config = dict(
    d_model=768,
    n_kv_head=6,
    head_dim=128,
    vocab_size=10909,
    norm='layernorm',
    rope_base=10000.0,
    lr_mult_qkv=0.7,
    beta1=0.9,
    warmup_steps=351,
    schedule='wsd',
    decay_shape='sqrt',
    batch_tokens=131072,
    z_loss=0.0001,
    dataset='wikipedia_en',
)
MLP neurons of a small language model. Each row is named by its layer, matrix (up: input weights) and neuron, and shows model dimensions 272-463. Each number is 500 + 25 x the weight over its row's rms, rounded and kept within 0 to 999. Numbers have three digits each.
Before each neuron's rows, "fires on" lists the tokens most often at its 100 highest values on Wikipedia text that the model never trained on.

fires on: " |", " a", " ret", " service", "en", " services"
L3.up822:479506502502525519501532488549494515493530502513483462512507441512462499549455519465520473467536542449498531470451521522476484487536526524466463502522497501477504492535534511475500523497445501515509512500460520490543482472470489468498515523543499474442480509545510495504461487538493471489471527500503460527513471473472461528513485496494462485494498524540539538522524551521508486487542474511505440504451482473533498412487520504518463468513485496480541534468516517497496513499524535538533504488524526504516515487498518525480450511489463465484518492499523492541502526495511467477

fires on: " (born", " (c", " (l", " (f", " seat"
L3.up1283:528492507449496480526485448478473508499481471510507505518474533491485512483472479494526497488481524525442484496494506514519522464489458497529503477472504520541505531474496446469467480523486504513505483480499505541511545502526468537460526538491481489511491492526524530518504494489456545532486512479435504468461495475496534542507547494513499496472492528538528549539506489474475482512475497524528531515512516517483484464527520470507541493516479502475482504555496498544500476525470527511511498536477524509511494510506485466514469533526536504541478532501480488461511506490499536431

fires on: " his", " her", " His"
L3.up3068:472455470556498496554549525510514522475493512484471503478477510494485496499499479499463524560530491530518494506498530510465433489508495497535497515466481494509482531509531461496520561471495497518489506474473441505479503486492526496513461509484512479495543493496506491516496485493501477476507551480516510530513539466514483532518508492475440496498517500519492516527536515501456469478494541506472524504511519493512550465498479530482501526490518502532503460519505506485508503532504487538503536511482497448476503517483480474488507475506465496477564495499464502512489485472526493467

fires on: "ie", "ard", " Albert", " Philip", " Charles"
L3.up2202:457529501481547526484535485513556496492517497474449521498533536456465525581487471514462538561456496450497480555460483541506464479485524508508499499520521483503545509509460480509514463498485493505476521546515482525471480517481503477475510535538534499526474515541549483525484485467479527458496519479504537500540460523484463501521474477493487478493539481463485493503484522539457460460519474492536507493508484485547501471500459505527484543511519476514475483494489483506477490517494509465502480458490476473473491507502509486504469515500502487470484509491472523530493473506492534486

fires on: " =", " In", "acter", ":"
L3.up2297:498509510509526544498508544520515543461527495500489473512463496497492513542505488490453478500512482495465526464477482466513477524503496455521493489472548522489497488505498553512488521520509497435495519494520485530481496526530500515524496524523521490521501505531473526526486567526489457463466508517487482475451519496523488493464471482534487500479541497477507524479505481505457482529523477491535507509453479470474491528502497471481521501433491505484487519487516533478470520509477519511474533511515489488503476523470500543517504495497524503448501490526524564484569486465515503524

fires on: " National", " v.", "ci", " old"
L3.up1174:512518478480500484471545495515530504442491499542482508499488476481508523481504464481549528460507501493514491544490475499538489506499493526517479512527504492515519507478529464481510461513499514500508516511487470526483560537512515530458492535551465498498508552537459540504510452475483495481526508504536507464517497507529533519525519512489507438491526499489506542495527512502461535467495488468496528484499497456498473493485485473496534497488507457514512544466553453479507509486485514501531498465491521474486490534459499466558510501517460483463502474499496519465518477464487534541

fires on: " Division", "ommun", " Em", " commun", " person", " Commun"
L3.up2092:518469489516513477501493521509484498513525458515481456504540493477460506509496516478496456498492464493491519493535518563537495525535522477534487479496533506515480514543491522479502479499494522517479491539516507535449464474483511476495497506489500519483548492488471543574480526534479504515496509469497482471475479439498514472462564452508489477490483539476531502540471508476494492501499492494473510495488468513514512496511517504458545486492497508498516475504532510498507479533525458556541515451507530472493493495492489536525484521452484504465467490488490492529476519448484514492

fires on: " located", " around", " about", " compared", " described"
L3.up3192:504460482542467525523480477489556515503510475483533467526479510457515492526543446481519489500539546455490520471524493471488527514513468457503469538539482510485476529511560508507477465493498480527546522521457489511468526476544444497508512487499472530498489506478529497486521526538475517479491487465481503534526532493494494506502506483476510482530501532529475533499497479518496470519521455508446552479509526512491516490503473505502500465460530519517521528534503494529515503473502546501530516442512479486485489491500487450509514504515505500493515514527503518473544493478492541514

fires on: " f", " def", " his", " int", " him", " expl"
L3.up3582:510486505460508499477530534533557505504513498524498485541521501459491497524507487468500467542478532510498469497517502501509459526514513504492481511523473488540495499518544478520542477491497472506484498510515509525525516458523550547505526514518467465477465515513487515537544479545503481459474502492507499476517510485523488533445488463515470442519497507539447466530518527515465502504526509472465514496532514462491521492507505502513469447516497509512502523505477471534504480526497511460535508527492474497457554524449551487546483486494500528496541481507496556481506530507464542501

fires on: " expl", " Th", " Rh", " rel", " Qu"
L3.up1373:512491519461542515448514519485520508482527461476509495514518502481487507490521473503506467540481462532500534519469511482497468461495527484467481482505555508465519497484518470488514527465516504520483540488500462491467459496523533520551490486535466539511503484475508552508491482549522465496502522466482474490512535486490474473483503477507489475469492560534506498491466510493493481523509475527489517527467459489542487485474499501530465465489474567497490500505525513493495488505471519513502521501485529504506548464489535497469494481499524495489494482529484534488498495490510474502

fires on: " his", " its", " their", "3:"
L3.up2542:486507500508560503505541488536486520504499495495484507467491462504494561487465478508490513513496501533511484477458470515493452465559494486492517507488532534540448516538548465498498533489490482488506531509527503506489516518523545485518453451507481470514480476540469527487518546499494498497504509507496527504494530528524501482518546498461488497467513468524502522506520519501475483472533483485504503479496520504509489531466517507516490567489464482474491493493531512464575508474521491486449558503487475490488514529530545495483481481521527478517529445532479508502536495505479477485

fires on: " was", "af", " had", " season", " made"
L3.up2878:463509500553523535524516515513476523522520452500499483460493526470495496502512483484526526543472533516549558460498537475536550485496488470517495502483518530483535561484540512455505536472472484499501458503485528518477472504524528478498493496514511498427496528493502518495533551516494482484492541482512493533521474470484482496486509464472489474481535522483512464514476496536489480537488489504492496518546507513530458516446512495482503505507525465486480515469481495518514523511512519515555499492531548537550529528495481500451491571559506538497515490512474491504552485511449468535

fires on: " (198", " (19", " (196", " (197", " (199", " (10"
L3.up207:466481467498470525524553459532466480521501523505507540472495513495498507491474505499533511528539506447500518496473508504542506507504516461535572522514480508505500487483510475482488528480484534542472512479477503494513514497503517495471484510462528460492526516517494535487510527454507487465453519502506525526494432498513532536554564520516519498454465506516485508520481524517476534525489452493490482483509504499469493476505539494465453492489472525506502546506475492523481468524505517531514489527491467528553531489494479480501488502556438497496513486511470516464526523481481501512

fires on: " def", " Def", " expl", " ref", "ef", "==E"
L3.up3829:492532487453543506469533531489451487475531502472467487546546488477497536492488560517501495503494490472470553507518481498475521550462509517508461478525477515488502493544492480492527461484503504521488500489532490521493475501495508529540515455516486523482516491490464497514499477536497482464454509495526497504506501478477466533483513452492463497476476502531479496535482490476500494527524478506485487555491529482523492479489530487513460482491504512460535512486476510532532516457508533514494508450475471496525474477516505438490451488520505480496521509487457543437513486502513523494

fires on: " |"
L3.up2699:470540532487508510484474478474457496495512544472496484486550483498493480490531524477496449454496546454489480534490490518470501478479509517537497498503499531506498492469522490517501503470513515514501474480488518497529498474506513478508466467526452487514502515556519479498466503532443492519499530528529516494481552441476493499553491502509510515489469502495484516496485480537481468518467454557502520500480541503518483441470483496476519477547492486518505518451504484508493541523517513506500481474544523519493521514490520495538509497492495533480506501509506502519497485490533516494

fires on: " Edward", " Marie", " Michael", " Daniel", " Charles", " Mary"
L3.up946:531440554494465525489546505516495551517488506499462485508528461495486500462490500509466502503502490480478517530481438523475533497520540506508489419473481499466543489477506481528508529483534467484517500458500527482550479484506519484484529469531496503475492465511501487523510485518493474483504526492480556505505525511511506448463544489510517428501482532494476493529492465491464503541496531509495480535534497517467439518472473535525504504462476453489495509509524493568528491513472455459535467515526465486504468496500437508510504512523521480504522473527463491511518500522493483504

fires on: " round", " medal", " vs.", " Round", " Score", "anding"
L3.up908:496511461477443467503478500479482558492528516504473528501489489470497527514467508479497520513520533525550493532486515459509527512468538487499488507525555555510494519489527464488484495502483461491519507492503500498473543469482507543483531475529480566516543501534544521485474526526518490476468529477523502496497499498472501523490533508486535475507462490476518472491477463504510525537518477501518480526479537553511457514448518508507523481447495514482490483490504478517494491497465539522522512499500509523508521511490475505509493509479489522493477489523526477483507469522521424507

fires on: " and", "es", "ins", " of", "ly", "s,"
L3.up2907:510441525452498566506534509518528515509559491499516492500483526517501539478458517542500496527497539507496539519520514487459503488476516507545554500501515497500491512517520479497489522502481491533570530500469473466507477478526522488479525536516505466421485462521479520488527507499523514480450521503510510464512570505477477481486504507491527518453464519477509477508459509477526510531548472479440494448515492498508465495486477537529505534491493508498490496486549475487510471490510503492497500518514524497480522500530525514533444492476475516495535483492505489497503491482490519467

fires on: " 196", " (195", " 198", " (198", " 194"
L3.up3460:488471514470530482482505480461530470511485477506544485531489504478470491501508529491531493497512480514516474513478461485458485502466528484478496538500501513511481510504490494530473478470524450518488464488496473474501504520550427491470485498472514511457478462506505473490531522509499520440504509531477528510541471475473505507510482516533480476505473508504547513485518545507529478510497489464522509505539500515532518531511516558504476521520519512493558502526495514514497483495517513510511534486505495462531539498517502486515487486443481524501461495534496481523509535502523466459

fires on: " M", " J", "ah", " (M", "M", "i"
L3.up2819:442507521527542528516501484530492538438521522465489519539492474512485498513520489545495440543516545512482560478495523517465538490529470491462479515547500491496497501521495545514472479479474462575510494481506497534507515511544526479496506493516522459471477485483474497492488490509508510491496553517470516484466532459477474545517517530523499492496481507472477527482517452488480461484487502460514482506474504483511488505503500499512504543484492529507477507533508496487467504476479508506559513517511524498484518458478528510512520494492497503530490500539474503472528473496460488481

fires on: " he", " He", "erm", " Mar", "et"
L3.up3686:497486494535499487516527483483444522466515526512516487505492469517481528542519450504509497537518512449455507496506519461468491523494512529477499534481459470441486502504520491510502514481478478499520521498485509496494536517500475494499538507484431530513466482490470520466479519497489473506509503494455487526528470525527492512518527489492490480457464512493512481572516515474457492559512458465471454496512538481515465470503545472556474501526503483494508462494533485521491513494542545542480501490524500469499491523465495465500492513448531509513560531523472495507513461500490518479

fires on: " there", " There", " where", " it", "There"
L3.up478:456525523515542509483482503525476508514521456476518510516454515466496488471457450503495474476548547481504512480544501462438472528479492507538493461455484495500500518501485485506514492498504441517483519495528498487481502493488489506485509485480518490464520473474539493525522462465514498499498495501477513467524522478515506447468473480495495490473462484439515506549504483546460506482513461483511497512506446477488535459514495443467491503492517551506484497463481484495440525543491506489563483497507541479493552462512511464491559521479506509470502466486477536479525471501493507470

fires on: "The", " The", " It", " This", " this", " These"
L3.up521:500470494474487561466485508502534485532494488540479514483506474468499537467470461490491529497526526484553532505531469473507486499465516472500491491502494510541522531493473475498521520491503509473490526469501489524498522446469514512515514536498507549488514472482515501525488467512479497494492515497472462515491509467462523522562529521483450472506513512492486499494544497518529507452488476486516430496504507504551538482503498565511500496439498513490495489530497519491488500537523535511493493464458496520469540477508489477515477514505509524462485485516530499529531458496486510528

fires on: " Edward", " William", " Albert", " Charles", " George", " Henry"
L3.up1259:487504494493501487524546457509490504491541499556460499520490523470536570482505468512491455491526497524470509546482468525499520483503499457478519479524488511502488505518559482501509518505530459503513487505501485491535487472504521520511499478488505490487465504489469488533515522484483524505491523475492534477550471514502505516479468473481479457481510525510502495501530497492517459476521491487514526496512494499505494482500497469524507485456513457514492547520508484540505479562521480533513511517509509464471502542502489492553518532528474506528517543498489537477476474504528444531

fires on: " Car", " father", " Russian", " After", " Jo", " his"
L3.up1081:489489492512506542513516495513474551511526501494449448504503506467477517488505476503460490499524528525520537460501522500502507515506476497495498528536513524498460525490534491475536497516525491507480495529514483472532516467484473495485445474516501508453530478484493464462489491479478472471540492502511485470480508520513501503479521468448447483486542507491510507532493503500498480465488548497499517488475499518531502484482514519479497500523504534475490502503516489496501525510500498480473520481507508493495482546519521517484507472429481500511499495480439572519484500485517480494

fires on: " Th", " long", " th", "Th", "fl", " Qu"
L3.up3012:541494530469488486530523463471534520468506549469466483493512493501494507519456466518491513535481492448487489554458535535489460508519523507515519507541508498523522484495516483515526524473496489498522518480536502503480470484493511513524525461528492570487546499492534501513479483526485498518503482492492491556548487523523482488465507514529441516527524516499490473526531519524520499498542533472478504466496502495538489522479519536518506450481506550497513487482505446448489462503502489489516520475533506486497501495484511445475518534531533529480473450529493490488478465514505491530

fires on: " The", "The", " if", "els", "ost", " the"
L3.up3778:522465520497445529495498485471478499480523462461452517504476474525488508469466483494463487553511546509523461526538486502458475511496520506524540495545532501529493533501468516477535516516497459482485538475526513516475513512513505513498506508488491538512524498492492486514480510516500516467518483500479514495514500465463506506490529448476501513507516489509493497494539534515496499485513512505518477487448530488557498504468496523489479513520481544508464455521518496511481523506518523476451507505484502492463505470498503496482481535488512493498542512527491475507490496500527513528

fires on: " 186", " (198", " music", " (196", " Battle", " 185"
L3.up1607:473485497455464504507511478487516501533486505520474498451496525523488470504493467504539481536464494456484550516506464528512489482506536494548532505469501497529508491468553537493489504449466513526485456503501474478484549527515490440481460486480498481492498487503499497527501467494502494446469530490486497502509505529474496498535475507498520494480524504485505503539545491528553478461493454514475472529483496473523492484478544502475481449507509499539475491549490473485475487522547485484505505491502504467469535485522498471503493542535470512479525480513472509480473498513526532472

fires on: " The", "th", " This", " States", " Court", " a"
L3.up3454:505493512491509488541552500494534480485514477532427502493502472525485568496504530503520512498502498494514513516475515512523510444484531552501487542532445517486497522494519493494511513510465524495497529474495478561431462481499503537506515526515525493500471511553531533497459506489457502483493569589491465487489499491515527510513580482507526508468500467490527474540504494429513492506529486461487474466466446510551493509456468521471519533512520496525470478493526514478500467454532471485485463497522530505503521489503484505544493472502510459470498541506469531526482487502516459522

fires on: ":", ".", " is", "9.", " later", "2."
L3.up232:506521464489548553472559515508515525495554541541510509518503482523537474487469528530477454535499512474507512531494525457495452525540498462508516519482532492491512491542500481530506491525489497504510517474512473501473467446518503483526470494519499512470457506473546482434479506508508488476490508508530442485504519465485504537546533495523480511485542481532520482510542518500494520485506477511429547525534531475528507473503514479510475479504477499491479509487557486495481462543474514517457501525502514517507489530485499479484509507515513494468497506492491526533509521475456524471

fires on: " October", " November", " September", " December", " |", " 3;"
L3.up1919:534521497478498536526539489501479498517497538502440514517525458535516514509545520483484461501536501495487503515476501549482504503529528521510446511483463501552532533518563472506505509495496454539501492444464483532492496461515506479462472513487481546477497543476520507494483498510450509459514511524514491503504474486490484533534463500515509490498465512540515474499505504517498494524499484471486484510532506493545546536433484519474487463508488525486539492497527485478475479503491476508585473496531525507487515494510507493525512502503467490485460484506519500493484504475493505553

fires on: " Al", " Alf", " Albert", " Zh"
L3.up3168:513492502500483487496494521515527530479499494532515496468498493505547542522538486491493546490485480474504486481458461506481492484520484546542536499474480519530485520491502518500524495452464488514457529460488447516505520498492518522470531539526492525491533513524538495507532503467462485505467515486482513486493504487493506520526533499531499499512517512489528497502516547480489531431497501486460513528525468477489494469516516527525494522503550468490482470506554506476485506567509525476543518491478454499518467517462538492524514510480486520526491531494532493488487487505509511478

fires on: "io", "ro", "so", "iver", "ivers", "ow"
L3.up2560:473477460510501502557496476469503518510517469509482508479530490513483488424491494470487465519476490482511506485515481465473499484511521510525418512486486550504501512475506515520540517475462513497491475500483524522487470462492516460529482512499459493508501501525505532545487489511495490504467501472486518506521517539437476481546517516505480473516513551525510475483526484534502474559508527477490524524493525496469499513497456535486504485500478464474490522532533499453499524474520515503540448510492465488563513488507499525512452516522461529509498484522489482486517510462449494518

fires on: " |", " and", " the", ";", " New", " London"
L3.up785:486508548481507488508521498519464500533491509521485489515512531520498528449462510492482482446489501504465511493489500543532497514476542501516506530503454532492472540519530482498555494471492511537454491490464521528474501497493495515495529470510521510497487542503521496469517479491471485481511511532500496504526522462514511552507489481476463494486496488473521492496522509501515468509510505540521512514478514463501525492477523514524431534528507476489488451504494523499479505468493490500487500505481546527480514498510506442520511551514490538491466464509494475499512515497498472491

fires on: " pre", " is", "\n", " made", " are", " originally"
L3.up1698:489470516481537491552457529480497542458502502463482487527444510516473519503470477493490495488503561508573465489479495477499506465508467522548536488483493507464539485499494481481509501473508506505497490532500541551467509489554500502521517546544466476431505453489514512478464518481455473475473548462457479529489529431514532510479460519456554450500535536509503484533489530527510501514478506495489509539517528524526470550490489533474511523527468477507477490473443532538515510471501527484488496470488538516526491507471517495550470461486521538518500493494496537485468514508500502538

fires on: " World", "M", " m", " Music", "J"
L3.up3494:471449471485524465562485510504493513510522536478484551460525509506510488474476484502520482518511502512511542511519488560487536500508471503543535474470525542508499483518502526541456532462523502572465472515481490488478493530491520475508510529546521526467499483536505504526506473547530535482523487522479504446463505466473458454507538492510470495462505458503494522482498523485493534494515518530549509506468500489482499543470475472518463515493537494505492484531515497466514512483471506476496480478542477496487525523495490502513525541461509517534496477523503504514502521465553492496

fires on: " State", " Country", " country", " Year", " History", " era"
L3.up3475:496479511526518495531503509478522539514516509485475514489531518540510474492474531484552487524493486499440530509521503506484511515501497510488470474483473543476512502498527541464518489510539524492545482487511445504527510511507464495515505447483437503468524487471509518538506509515515522497502512492528467529525505484530456520462515517539494464479495469532487436472470513457486501497530525504493469493502523486495499479512534509463518536479464487479501502523510491498484467513492502530480477477558510471501478451472535449481469502442510531490540497486477505482529492483491508489

fires on: " M", " G", " J", " Mr", " Mat", " g"
L3.up224:439515516506488502482514520523509513525495512472499543524495511556483505486529469530487494519486490507497524475465547498495505527443440490487472481503488496521491498514544542517468513524496478519496507466456519500491480501512484487454498471535488473441478482487522555466508489516517506517525531526514517462529495488509452496524531517440505475455507491492467471491491524488531507532516489493508514548485523524537510488514496494479504497500435527452535496491523473472492492498473491475481550492496515487497499539444514466503492498507452474499527475509478560505525533501503429458

fires on: " the", "ang", " Team", " football", " basketball"
L3.up1903:504511479499504487495497517487525506509546507523495467510519459518429525524458494471485527493494530478483486537497507528450464518498515484495533472496473511500511514492493514513531498502513508491507506466511487474526489461517471487572512491520519517477465510526526498489512490502488530486494476511509483525479471488475533471481475519481505471478477499491519519526462469542456497515483550523500497508469501480507491504494502505525544503462511505499528509486446495536485484464510513480535453451480483472521471484456492509581489564520465547498470510502495467483514512493482528500

fires on: " the", " his", " her", " was"
L3.up1776:528442495470509492495528495519540518499485461487500465488491505503520499522507474483470531529488528470510539522448520504510480444501450473476457500484488518493489531479458482469531497509473490502500495493441489544506537483523484466519533477516508521483518495496504518501485545505523533478492522457483484491474507469480538509523530516505476465488520475516492472518540509475498512505567540498517481491510482483526448492512438502538501502503495483527512488494479482536525537512492533489485484486483471488490507474423496504534513539547472461465536489548500513484485496495481443450

fires on: " was", " were", " had", " type", " debut"
L3.up3532:466474496483529528465468528487541534499492480500507532503530437473479506479479507497515550536459535498553484527489547493497455486480505473507457473521492512487497529508528464477499496442478433497525473485509473514506488508500465468498522509514448453454495469500521484536469512549462523510509577474482479501452482459553483507485499496460523466489480485507448465463503545520465504497473490472452490506517521519514524554478523531484508484542519467521498523517509503529513519526532473523541517507502522540496487474491502485523506525513508510439509498550511482463509489485460508532

fires on: " This", " this", " Western", "-", "son"
L3.up3810:474493495527504458470482444492483496496495491501464501499512497502537538456452458502476511481508488501526505483509469527493506492494542474530530522519482502521520538521524481458548528519484462489541508496516473510538473514496496514518542500488500510504495515540526517531518500453506542495480503521496483472488461482461511508492542480460471478496524476501515513521502523463502513514501495516525521498495511532478503459516510485515487492492483527514477531552507536508499464492514502510504516463479514496503478475468474512561478503528455574483515473546538510507514449495530550463

fires on: " C", " parish", " in", "um", " comp"
L3.up1483:515512506481477510464477483514466518508554441495493507466519445516518514519527514495484511480518482491485507476522508502483487533476520491487470521506512507493530484509536492480502517514515480474516502472500492483496549490503525483484456533520458513496521542517481483467451492536505509463517504491472517509560455510493535494500526505471498492490476518506492542485507483454514469488496479487522535550540560480465462493501509500520499505456430506475467507500498494523509525479504505506481443473467504475455483537530485516469487476456475505473452572463503515461508505491492515527

fires on: " D", " Z", "ings", " I", " met"
L3.up2435:518538502479488543508538512511507502513509511485533468501527461501506476460486496523513475495473476472508495482479505490452484457478523527520530464508539511482510505531451513536490457539510458466457481490495487472497492473479508489491521479530477487453494487501507498451514520526505492516507490481455523501534493459515501512548480526516485476486497503485478536462477487487491433460491519507494513518495496494493470450500473490493501460506523512446539539481495448497478494482456465452525547471479492489528451498503510508497443470563464507482541523465483512493539507491523478486

fires on: "\n", " footballer", "board", "ey", " water"
L3.up323:542495514522508471496515512472482500524491487533528489519480447492495513531499494523503475510548508529532499500452477495492503514513548483486512503516549492472491506470498529528451543518531512499467492504486495497459485505493501541530477504512501496477506461493514500537506548478491529511530514502500523504469498532436476444524504535514483520441483487501472520462528479494451510562554513467514524519515517499505461523510466525500530495511465486499468562537485485501471526445505528494507471456493488493534508460465474500484510520473484540509485484452456503476508461495493524517

fires on: " (born", " (1", " (f", " (19", " ab"
L3.up3534:474519525493508550474490477529526526492500490457485530497471486535474495524468532461506470486454522473479540519474476523541480488505485488521524455507489518541497500486521461432499467510500494484501515503474507487520533498529475520482467512546489565524504483504538503500470550462443497486492519509470543470508500472495532481519551497516546510491497535496540504509501508518505497537517489512481539494505493506528473517455503495533537512481449527518476516485500467519485514482510514502483459492510532508506537511500496477518517530526463478518512553497505486456557527482506448507

fires on: " on", " Fort", " Camp", " fort"
L3.up3777:474442463510532496523481440504484504473514519501501505485498555543434517524501467480463535523495505486499493527516448460477472548485509492548527505525465497468515505509503493481489502523522482485520549504500502526476486488532515515514513500514502519496506510506470525504509467481492494492496533445495474477466510462519533461485564494513480515466457484485552486575518531463503498496503524490468492457431504494518484432492498507534505513429471561481481494504532498562516502502484519489513475523503475485495535525476497445477481505502472510480521489529494514459480479493508475524

fires on: " |", " Play", " H"
L3.up3664:479521530451515506431478488544482479490521485488456484515466525477452478475504518515520528486511513517460501498480501504506443523506543520472483441488522509449478517480501483474523504475504490561469575477451503452510530485504495542537496437528473505516459507535529533515538532518496478516508479511498519526524506489522520514484496510507530488493512476492465464492546499512515464544507494491506484488498518495514506502489467515529494499530512489498549490496558452503490473510524483509502461544509519467510500515497502489522483580529473494487487483491503504494489479442526438503

fires on: " and", " from", " of", " on", " against"
L3.up1500:515492502461484502537502512516479505525511506505521468560485491493522478512487466527506464517520528512494541538532518450461477551563498480545511507507501511522461510549502521491475531519513524500540495514472482457479543525525513478497539480482489465424457489489505519516523510474487507475521484521480494501477530506469512495492507500544493517457521520510530512498531500467491499502535508471463465466526541511516499489495490515522480485501492484467515515465475495504518474547459492525473493501496519438509472533517527487479467532538514558525521509536527529476486484513470536485

fires on: "ul", " El", " At", " took", " named", " Ol"
L3.up1008:519527521516516499504513500495481473503511476494485476523490496494473497506539514520486470534520522512473537481508533499464486486561472505492464472522472485507524497508531527491466513451444482486508561492495515510485498498528501500452480478533504517486508527570530517476483513480462510521539495519535514503481479491525489515472511490488472491507534484518474503502542551462466491514527549537509505490521512521501494467527552517480484507469541553534503490471527437530465481521538505513496535513473490510500529531548470499529500488515494477497548491519532516504487482508491522518

fires on: " for", " in", " located", " album", " with"
L3.up528:496486528485544499490495490510480526517550493506477559489477472483530497472538510498512523492443531478457471532525511486508514521486473480491505480540526500520486557491494514527493514494545504545468526483437512480522489545522505481474532453496512523470457546587520535465507501534447537504483506511510488500537459498469483481497514463490470482478472524540481511469497487497512474531535485507543513505485474505461477486491471500511486510521510529497527488540559461492535470475514519497485531477483497468490522508490502505533484502544455501488534511505493514515476551494484525445

fires on: " |", ":", "ations:", " v", "\n"
L3.up3356:482486508457530475522481496517480487500514509451474483488527473532458490523497483505485467473515531491432520470521501479520470490540531522493490462506496509461538500494494478498460496514507496508516522519484471472460512522484502524517520481543499507466471509551510533510523477481451530468461511500518508495512449465517476544488498516460525485499508537516527545491470506523521486461493502497478507530467504511507512499494532509531510540526543506519525489506480478489509493463448527531474468490513511493474524486514482469518498507546524563466488486478503512492507505536553443522

fires on: " 2", "r", " |", " 3", " 1"
L3.up892:485466478475530489482492441517481492501498494535478530489508487491482513468543508479501465472478541495493483471476491521486485533517515531468512470505530507537519477518487514476526466545520481534490532441496505461497528473506447510538496525514459529493503546510479486508522518490494520483529518470516514459501483451507459499528477474498491519484506478464530488518516540506511477543534499503480482534456509492508480508498484488450495510504470490478499465466547464518537535472465473517523508496516533500468534532504449469524468483545494458489541449492505515536495504507477468511

fires on: "\n", "|", " for", " m", " bus"
L3.up60:495461487525547501510514492499482531495508417489519464503498453507485521491473515490578486558450504491471484506464479543477480459469543501483524486512548529516499519504493474508522458510528490474476502487486497526476506462548531506463510514490450477503445531531528480531490483481504510497520516497506474528488564515476484431494511492499509491478479525506526505538476543447485524441472513510452506500489475461493496471477491534530469493498490469507482507509540475508492491518516510488466461530480470484498520499502529511520550465487516527528487468512499499479507483483484479494

fires on: " has", "\n", " con", " is", " have"
L3.up2974:481506501524500487557541458514535535495526478483510532485526470494476515502489481453480492500481522503501459502488514465491446507496506482530512508462520520507542506470471473500492475522503499491500477488466525530506555490502498475522514528517424494504483491557523518544467513510459540486514544502467465501496498512505522494474477471458506498502474544513526482528489510506521473525491500472516528461504504483507471464465528481524500495502519488520526500497520490494514468477483511499488454450494507467477463495478535477502494515512537536521480509460518513458532494482493495534

fires on: " N", " This", " this", " The", "ity:"
L3.up3116:529512457461547499503529529536484521506527486462501538493545464517525510489473474550480569479494524500495527475511513503532527521470532507531529500475506498465528514521519501503562504486504497470505510526477495505496484486506546468556473520516445538488490532591539569542533513523471524545485516490503508500510457516492482552503517492481441514478463515493485521499517507494476485513506514523529499508488490509470498479522521507489523519494488503471459491507542496475502524467469464467527528463516489421532496494503528449522501480486513509520506504550482493511514478517493507479

fires on: " for", " den"
L3.up2421:513497487487557500550545502491533521549555486502466499517489472483468495501487542484525480537515475493526513491518501496497451490502519484523505474505481484503492540506462469479460496527529453518499507474487498481509519483515488488477497471504479456442488514533529511495438467538502444515493477496523507494513511502481465476480534503534503529501510505470459493505518553492477495509544467493518472514487521461553450494499432489521481478506542518504453496483520483476498503502490518462487519491448483482467516465476480498508544527483494506496487515499475487518506497513488507499

fires on: " &", "c", "á", " De", " Mar", " August"
L3.up1552:499475471440526524424522520505494507528500505500483486493482512538482535494531500474507510504486524472504484527505490468512490543465516517532502516441523509493464511492515480491475515489456502471482518521487530510469514546481548452443504539502519523514493539515540520515472489487464525503445504518466495466481469448509525523493539472494485505492461517523519562527537540510499529467489506509485551487483533482490494433501485489494500505494493489501510502500510521484486488458519515491501558552490485512457453545516505488531496496492498479442496546457511509475542554539516548493

fires on: " d", " D", "ative", "ability"
L3.up3406:538484544530510487521545545527525504501502561509498502476465474526479524522531447472493515517466524492484512518486528521495474507511506529517506507503497496523476465482477512512495519527489484503484480483519505491489524513512522462543520555530485525482513489500538502484517526519518525486527462490514447496528506509523463564509464523493489478511481509517503504497554496532480495515503514541544507490476485471501442435489527506529482523469506485465486503525487497511551471484520499456536509500489511449493512510462489492518541525539470531491502475455482469503484511469468517532